config = dict(
    n_layer=14,
    n_kv_head=6,
    activation='tanh_gelu',
    qk_norm=False,
    weight_decay=0.084,
    grad_clip=1.0,
)
MLP neurons of a small language model. Each row is named by its layer, matrix (up: input weights; down: output weights) and neuron, and shows model dimensions 16-111. Each number is 128 + 24 x the weight over its row's rms, rounded and kept within 0 to 255. Numbers have three digits each.
A block is one neuron, or neurons of one layer that tend to fire together. Before each block is what it responds to, as a language model described it from the Wikipedia text at the highest values.

Description: Paragraph-ending breaks
L8.up376:142135142086149108122122127145085085144105129094136124126173097118106149134131109143145140124176128105162111121078129103092086130089159153133144124123114141134111143149142141099164106119171101109136111122129122100125174108115158141153157158153145128096113155130143085174111144125151116153
L8.down376:155107144135106140144082122125158155113162159129116139131123103122100129111127159133074129160164144165121112160113122123129126125159113168177114134120143146175146162109146097165131151100159101171147157099133127132143127138133080093156115122118106122108114095134117103117153122152127161113
L8.up459:147117158074105108113163137096135104139115167192149150124145125133125155104120115172110079135154137123141126130132098123131133165134117080151119081146104170086101166141094170179114109106152092137162146125146158134115170135118127112127119150135179136115135123111158100125163124112092147138
L8.down459:107116098118103134107152168135167120120124173096123097094161135096167150117104115133116149123135144133091081109090129137105134151089149131113121126098128062108111125092173131127142144109131163133126157149141113173105113111153136146194135108143124099137126115144141123117143129128152088092
L8.up597:125115139135123141118099149147154139161110126130129122111135143135182160108103168157143092152185156161162117142117079129072108187103117155131094133088087115087134115148136157109143136077183150141132167124129159083111161106131124143142109117117133141134106117126114149136117110095100138113
L8.down597:120139158116129135100152127124064133133150123132124124076135114144092129133145132117102128109176154111126119126111111104166148098130125133113128094129163142109082149142129086161100140152089133101141102134119114165132121094221128083123182136133126152081135137097102093168078149107118137152
L8.up766:149116127083105137156153111131093136095120133099120130107123150151121153124144178143106136125189117147118103108113109124133147170154116115164173147149145106112139137163155173142165107137127104108140141110090110096143098135110131170145097093098126128144136154144095109131098139139084139136
L8.down766:100145123147130119143137120118117129139146143148145090094131104141147141120136138147139156103154145103134109124137084123149186116099160140124116133128097133142131127129100108108086154086090172085143151137169097089124132125164117101113135130158124145110138111126106136138098104146132096124

Description: Letter p and table cells
L5.up318:152128122134118129164065118144124135121163123118128066153151148120110085089087115156122127084085150172136102141131111133093113128135087131138127145132143131135142127163153148133112083172125123109088120157109099146093124106153113168093151114113079171130173171149113154153135142131152170140
L5.down318:129124152104127130141141169134086096143126100101095149118131072137136109114145129120096172156105120112168161146147084130110121122096094103098112129164156117093141112156129139113141149144104120105123143073151190150113144146129113114114161114142117140133074137132115132194139111123074117161

Description: Paragraph breaks and word fragments
L5.up37:124137154118107116126145176137112100151113154144164128118097115149114155108117116141092160147162161131076095159124180116156107123113105131089141167119110118181069152143128142142163171113129124143139173107146110144170158126126123158143128094137142108133118088101112122120154085098133153138
L5.down37:071113163161113094124121145133134110114069141103140156087092135128110152138088153137116119132119125099133093144085101108137172163087119101118171126141105113135089133094135140157184115106142134129177131143163124101100124137133154150155107123146109134155115130111127116161127144129134132112

Description: Paragraph-ending breaks
L2.up288:168182089105120144124158111148138131099135152130131102111118132148121107171149132111140117130125160118147168153123123131104140102130128123085157193147139110143119161127172167156099132111121154164098120119126138173115098112140153122108108126091140067143124125151063138150133134130134127151
L2.down288:143142099125128107099112112147094129129121181126143155139176125132134113129160088081103139156175146161138092117084112088103135113141163102181135114144142154101105124134141122174123139140146099131190126100151100133134139103099161114116124117085082147093160132112101167162127128134148157138
L2.up553:166107124095171127141133120132134126129111137151164146143171079147092087141161108118103149117135154169137153105139087117137125103127137090111102110095130134153098141125127124158165122107192128128138124110160128094110108130129160156183112137130137057096105138133152130110122104121116100157
L2.down553:122118135161090151131137127136131104113150128113118117125140154091140157088114126095148132134127125126123137130133119146096123166128168146147160147137131128087170113118102101113098105136088125153163144147133103162147168131139066127081140122095119176164131146132116153139126146176140136091
L2.up592:163146135121130144122142133150144157100141110135132128137147142161116081128141134133132121140116129111111118135083142099158125081155142141118145135103143135109118122111141112161132175147109161109119161071145125135123179122108133131164171108107135147121081153123124108138144137099126174132
L2.down592:153132130113133130171165145075136143117130153118121095134154139139122093138150138121134142100117164142101122161109107173129141114119134102115128113091124134092078146109157123144179171125146127157152161119142107113148144125107133152114147132127095156133118177134074139177110127092107121120
L2.up757:085138126148133138131108143157098091143128104123173153112141137172134142148145125138167143115124133132077144097170072134151191132167116134097162103138096119145138108141124090150178159157096141140152147111153142121125137145113117131141156170104106088113107130162106100113141125154169129129
L2.down757:152142147100106127110190108120154180128182150126104126129154129086100128105112137144102130126145117141152144149096162144119117141096113097123114133121117128081115120129166128114052096102180093123140121132125098143135130148153119105113088112154116127124127143122136161147098110098097176132

Description: Post-verb "to"
L2.up191:137124119132083160151098136147147172126116171098200158130117134149132111131143129140092145117107149094131123091122151173103165099123088079150122176125114147144060164115094146137085144129120112114156144137100178115121132155063099128134102129114094163132139116149146152175137118157116072149
L2.down191:182138096133139133113086149114068122114118110150127158177153129141098120129140132127156134125124120092138084068137097126129107162127130123165142135169056100144161123148138101109113134136125148131131134130145153109110111115167171140156132137112156157129142129118105087149105096154164089110
L2.up216:143139108107133136125152166109118125127122125159155175130115105117122120145115097188145099128093165095103167145116131130085159089085104136134140167075109124141146117114109132153122146133111177138069111113108050125106169123125119131202142147132150150148148132122129102124145101143101173154
L2.down216:119093121086145152127131207140101110116113130140099168126132072152113114105107117186137105134105142109113133154160092129096147090113173116099114146108127153123164144091124140170113165143142172117103127133156099107092141136099201133175111155142149108106112150131103091100088065132116118145
L2.up351:148127099124144155132085148103135150128124129128156148146140110133121097110110114153134099121139117123164115124108159166068166133113131096140140135123072149133128131157104104198120128143145156118106130180142145113117137087138127121110118130156118108139170084123157091122156082131177122154
L2.down351:105120115134130160057139126152127172116134115111131169113105134132077150109144082138139142139139106097131092160119142124113165072114118095112155098140071132100153137105146118131080106141144148091099166155098147121134098149171086133156157121122112102126100078101164115159110114136165130121
L2.up914:165109094139164115106112124120126109125096150108177139152097139172094127128186135121083129120133115108091098156092139160118104129156134148099135093142152146123072138147085134128128130112139102073155127129113096128107109136137150100127159142073107132136119152128095131130138148175065156128
L2.down914:092132141099126119110154130114099122110126123127112160110126136141138146131090160092138139155102094124125122153112092157129145102104132109087141154127079147107159125176140121107153135121113111126130115088095061100164154145169108180118131103143086144141142140140144179121128111128134126086

Description: Verb-governed prepositions
L8.up512:130110117122123098146153094119122134110097112138086075093103158156123111097127150120134144090094160170095107172133096111063146156129101122123124156104180107149109170089145162146162137124150168143134103121082114153156155123103141093129132120144165132148148161109145158124090145135111114124
L8.down512:118115083097149134120098127109113150125099107150154174152112138128175166156137156114135108154158135141091129167173160137160137108106127136145085115135105165118105127158135107122157121132116135102121099093151126078099151135134105138091159087138126093095166128144138134111132139125129122136
L8.up798:106147120121094064139140128153158162187106119114122137098137158151137093156156139121073117106128107124083099093131110120105115143131128118075120164131156125117149183153090124135162152129129118136159133150079098145093145168113114141162124126123163129196142152152083150113111146164146112140
L8.down798:141095113136129140130160156129052158090161170155117067126120146085124176142132120099118138115124088153127190115127132135135130123143157120122119138136105120166136110104124127137097115153140097125112118185137141141163114136146114157142145156123155121129106135113127144111117136111147142111
L8.up829:107125091098144118134131161108085137115100119170128099177112121125099107131100108122113155156139145106095106120180103116146133172157139138109141096113130117104144152121094187141051153082155179121137097171129117120158135152126145109122121149147106097134131114100125160144115145158158146124
L8.down829:163157154175120164094164093112136122121126101167106106121157118161154158114144143130145113107117085118170123116120117179156141117169200132179139128109147140135119134121140107136133132158148140118162122136105092175136104145103103124120123127103150108137096125121142114129133137122114119112
L8.up930:104131152130143102130140128107116128138119148134110138118083154118132116145170094110129141149141118125122095151134156095138124170152113112152126147095115154109132135123112142129146118137133113085128158141111141137150125153135134162128090112147173113115069130101160098111185120096114101131
L8.down930:154114069126113069080129129147118111131139121132115111156158118137135143110113112110123158138115124118136066124101152123146141089148133127130122107150085117177152093132076156122162113137151110156138121121182161081172196118135100132092098121103099166116133165145147120125120133149106101119

Description: Name fragments and table cells
L8.up77:151106117106133110161116182116118127121129127113098103136133091079159134135176099169154059150126164121127122152165120158120144171103154096150187105077149127158148122115106142132148135094102149137103115171103096128136146134099151108153131118123106091092121112107116184096094137141075066120
L8.down77:156147142155108163122156152076116155098118139121167111161127125138111100138096154131146155124130130142142122116127161120100107110082086116086143154156125093099131119107147106166113131139135101121150181120125118134147070091109171131119145108143135114188120145138160095087117094089156143129
L8.up173:123134108119121094086134143146099121149131143116134050091137112078124140129167148147115100164148144125114153153135096113052125153108105096136157168118120126148143120161105123128130119127149140114116151150164112118140157102083088094137151152104112125131163145077139160072135163095147117136
L8.down173:090194181157118127116127103094155115111120126126098143139117099115141157119149127115125117110132169124154096159143128131145134119107121164089122152149103113169123082108129113132153127113136123111096152104124137141105096179144093128131067105136144130094121124134151103166134118157099113152
L8.up287:145144115077121150156175151158142094124159117159090094147154077128172109154153160160148110143141148123114130158126104145106165137147155117126176148113142110157117117095147120144190134149130086133128102167124143094108131136104114157137100149102107128103153164125155112124119192088103103132
L8.down287:151098119171110136167131092060121133138122118134159126148137109116140138111147120146152109132070187096138142140148140129138129125122117153139079174091145130155128126093121127093096149140129143121128142138128104143123116146090155152156117068119186085144112151117124121125160110145130115144
L8.up304:134118137170127120143141121164138155152154121112164137133137114092121162143142119177155072076159139143105173111096147145117127110129115113133150134140161137094124111135110131071108153159133129142116130170125147136143178144117130137124085122146124119182128128110157133136105163083106100118
L8.down304:099124151163157103156158128122112145108122137092099138143128097103155149136127114163086125122124129161116104105095160144134119120111135127137117065107159113116142135143125118108105138107113098079150155099110149166121143135106105125143147073084113156137175138113081100123116112153144122117

Description: Coordinates and word-starting fragments
L2.up22:128133174115167138100109219139118159138113100124149110081117111112145181103146132152117141134076129136103118082100123119085107129139103121084147094145120152144111148161121118137098133126131120099176141159108096116139113151126172155113106114165178127102095102126134107147095138111101116079
L2.down22:148148147087178176108139166122095115145101116132125075132084103120186156130142119153125131080104143087139079128120140170130122090139132093152106133152116127117132159146162110117111127130119134108168124170133088124074130120114130145131091126177202071113132110145141090177096142123093145103
L2.up317:114114150133126099095114148125110113138130086130118097127117146105105139126188106139123164162126141097142098043111147092103152114153093171093173129129123148149146115116128111122102175150093111087123125138130102117134119156150166126125115098171173156123141125158151129117145123150164159150
L2.down317:140137147113138139064100134172114138096135129133136136075146095098109123111142082144113178123122116105112127153134163140164094112114139120104108147166118143106151111131121128137114119165055125124148114183169091113128114130088139130150108137121133137108135091106109095151111126107125130095
L2.up463:135109173109128090099159117137123107151119110154126095123092110124145121127130160145189159131118114142131084130098133103094108148118109155100148155122145113117131100152136072145091150123135148123114173109130116111138127115132120119113095112184115134149126112176125128091108090134104111134
L2.down463:129123159114143098118135107138120092114123135121142095140139127136125136115151127132122143085116149170112107137140105101100128138105134132166115137174111114110139157126106097092096129171129132135172100172143126106143134117138127162185142156153184162139138178084136164165157156088077132084
L2.up647:169117141129117091118135141144128108123122117076147109118145138165164156129158168139106103138117138104121153100136096128123150114138145141116137107112082104157171164151151104134170172152127105133139124126153129132133107143139150128125070089113154122105117138135143111105113119127117146087
L2.down647:129147136082116159132130128195074147135143115154139111120133122127163145128113127105106145097171110128136133166112148139113104156097117129132144119124086147094137126137172134087129111116102108082139127096096099126117124152101131151121160167109144140113113112083141126148139143110138101130

Description: "as" after verbs
L2.up505:094136095142134144117106068118145124136188145106148079150097161148135100164138136085159155111133102129154131091173150111149131105148122175131166090146144132144164124095165135112158122082146166103130104129123117139111075151143146140102148144102132131139147139182101093093120108092132122137
L2.down505:154127132092097143109080088124102134145108182140161157100109134174121064129105149125095126070125118088133119116144171095151114153111120158094135136138096121084133150138165145139156113164123105133160122154154118134119130131123132185109154098101150130140114113118097099106120145136128079113
L2.up520:162131099127112176161145163105113093100120141084158119113113166143121130113167127135117110147151129104097095124142125166097123174158154159101159149138188106124105155138063132130138114137107099073097133125108155131115125136083159091083171121136112123152182137122119144101164157155115125094
L2.down520:171108059144156164120110140084117149111097147115113087153121111125128134117135138162157136152139136118107081102113113117129102137160120170123143135102178114098126160108113158102134101109139103108122116110143105081172108141122133130088127134117122129116152131152140124129129182150143117065
L2.up573:115117145129125117086144138123147146104148138168155131169122133133154117121116134117134142113125137151108097114164099108167129172128086123094149118125152151141133134106090162105125115153127106117106120138112135113149152133083132103124111097112142160133130151127104078141116149138106159151
L2.down573:126171120130124145123102128113147140139154134093169147114140153117132098123140101158129144118103125146081047124124098139151117153153144127106155106097103120146140149099185158113129129148138094090113094121111163146142151116137173146126130165112066098090148093102100142154092132116133082109
L2.up738:127149152132134119119148137143135115121150123090096088134112172149101169109126157136088115126105123155145090110133063106174147120143139175110155158121141154135157170127125107132107099133164069079116136119087119114131151174150129139099114112134155103125134142133155079092102137124096135133
L2.down738:093149134135111138106129178134122090130169173110168145154129142152122161111131149130096130099130137093160097094128142102152122115151129132143119105117135147094117171137138110138142127134166099124108140096134107099117111146102109118140148115096122157138131123156112092114142126135110100126

Description: Mid-word fragments, coordinate digits
L8.up76:105090112170121107143124155103160126135126151095150105099116144095123129102128168158148142137089100154139208126084104087134089119133140124136136138117127144163154124167130112134136130129111091133123114178144123133145151107168115180107109103125155124121133122136154167127095112137141151127
L8.down76:125135149046151085148122109123106123134141124132128151138149135111130123110123119134100119090099129121129120137151094111102103126148138157166155134149140105076171062142116142120144120121149086104132132066126118135117143138132114134104124110102131088158105117149127143133167123141170131143
L8.up300:135099127120094078084119128137133139147156159127130152132132151108139118178098128121121170160114121140154103086144113118132103113086128157149080109121133157143137141153112096098137176092123139137145136112165115121151174110128124097153106122141120150131159135129167130107126087074126109141
L8.down300:120123146103096174134141137144143131126139148138122118137094107102109110122094170131163100132133121141132160158109139149152133131148138142130128143120138138132180114125130098152089143139135106158131115066115084131105153147145137133143156106152092146084143115111112124107124127145141084095
L8.up485:110117134139112134124142194134133096178102135123147116115155138131132110137119127118087113117124140110188158118128121138130153092148152084141129123173137141167121142155178125194116150143151093095108138176132121124133102106167111080107133112131120171136118102127172122108097113172106141072
L8.down485:174129116120112084125178120175143125144116131123107135142101180140160110118126135104126133143104158111107136120138111133132120140152117101114138148131137087087149126098126154123143074154082163122109101123129089120141133137126116159162124113116175109105158109075123123187127107104112141144
L8.up495:123131139139132105088109118152170123066128139106126147138130151122112171121126127149144139121112128177170112082133128168130125106111137127076089154174132121123109142171097152148164145104130104139171096121132120087128139111117153109134136134135115147119103145158141145118122136084144106110
L8.down495:162110147143093168109132147124083134202102136112114148158125133126133082128125139122113142142141131133113130116126157138122150105128133092129150129107116123147138097109114159076141138127152151165121136142114122135155142139135105097115150090110150130102144134079085104137115107140153161158

Description: Token after numeric values
L5.up835:129141156130129113141161148115103135163106156162097150124178183138153095107140132143132133153119095132118125101150081117164189133071105141103095134133120147134122137148168113111134106126125131092150137155116116097159089091165138132128124107124087126131131115173152106132132133107147143135
L5.down835:156150142110138099074145163171113110127089110086124114154133135115108104112098152135141170139130132140140169134123066112150126097128102177128092136095118097111143121114145111088126107169089176143150134135131143118128138113108128132120114135158168139150116124102114080167150154150110126083

Description: Introducing examples or names
L5.up558:090130108135122127109167133153140123101128145111112094154111146145145111074143116112144146107174145094094121096123124147124137163113134132143147086130169105121098147151136135118140127160107124159134095098095100125105138140142142128134142089113144128123178128099140175138138111120104151149
L5.down558:143128098106126136158108133097136134130123143152104102173088149118106151124146120084106089115142144158153154155091100135163135125117107146075095159121141197075179107114127151155127132089104162129115172111100134112144121129147125120086122157137132143134124110123149125143159103121129134111

Description: Linking prepositions after nouns
L8.up458:081175135139092134112077157154119130128157126146159146128140137138124117120100094151135110134144111092155131095106163156129110126115115101134114095117102071135119096194073115132152110139118123126115145131089073133142159124128179181109148127139121122161132114102128122123095130150118104113
L8.down458:195090167117111165179104148092116135098101152081142129124130137135129109134168125141155115094140135127120129149112159130085089146134127167161205150150120107107172128084159150121086120155148127124111128131167136138161164116147114118131135145126045130123121133122172107155110116146139123097
L8.up573:118106140128153096127139138158089108117163138125119121127120163087140157058177162129109119131099140142147117103154102106101093146088153107133132113119109181135130144106073156133106159150141140132158136143115141155103172140131136099129136100114146146124140155127151147125152070167138146119
L8.down573:128142131148100059112091164118126140145150076115157092154137144143118099131089099143171149147137133094098168134129114149177149123140136101123132154173147121094155092112127126138110108122155185127120123122117100142148074129112154121137099155114113088121136114137124123123125146133136074164
L8.up601:120145116100119118105173155101094101108132123161133162144171135152146125111141172158156130124108117096095125147113121135114097139108131103132129105132112138150097137143103126120093112139139180142169140175108101137132140137101137140154115114117115117142142117137137149127134176143158088117
L8.down601:096149145159112122145110102105132137136090085173094097137169107114133070118113120118111152110144129143117106145135137175119141158176160123172117106146098132126126095125109127171083096067127142130105125062127120128100132133147130133167083102127128143132104154111123128091130120110099122181
L8.up649:155132126164103114115122130161150180093109110133150088135111139130109161104147165110144098119143131146120112166111133136108083130104100094126128103095105165104120159207137101127098149144136125137102124112121135116135130104134113168124124140137142150178117122172178117099114120148164152095
L8.down649:091109156098115148116126108098097090156157072119104152141119123125123112161084148154080140096160137103079128121110103125146154147124176172090140101124122145155133138090137107125137122087104140104178129157138118138108116133140129122134134108149139107096120118099160099172110126106091119159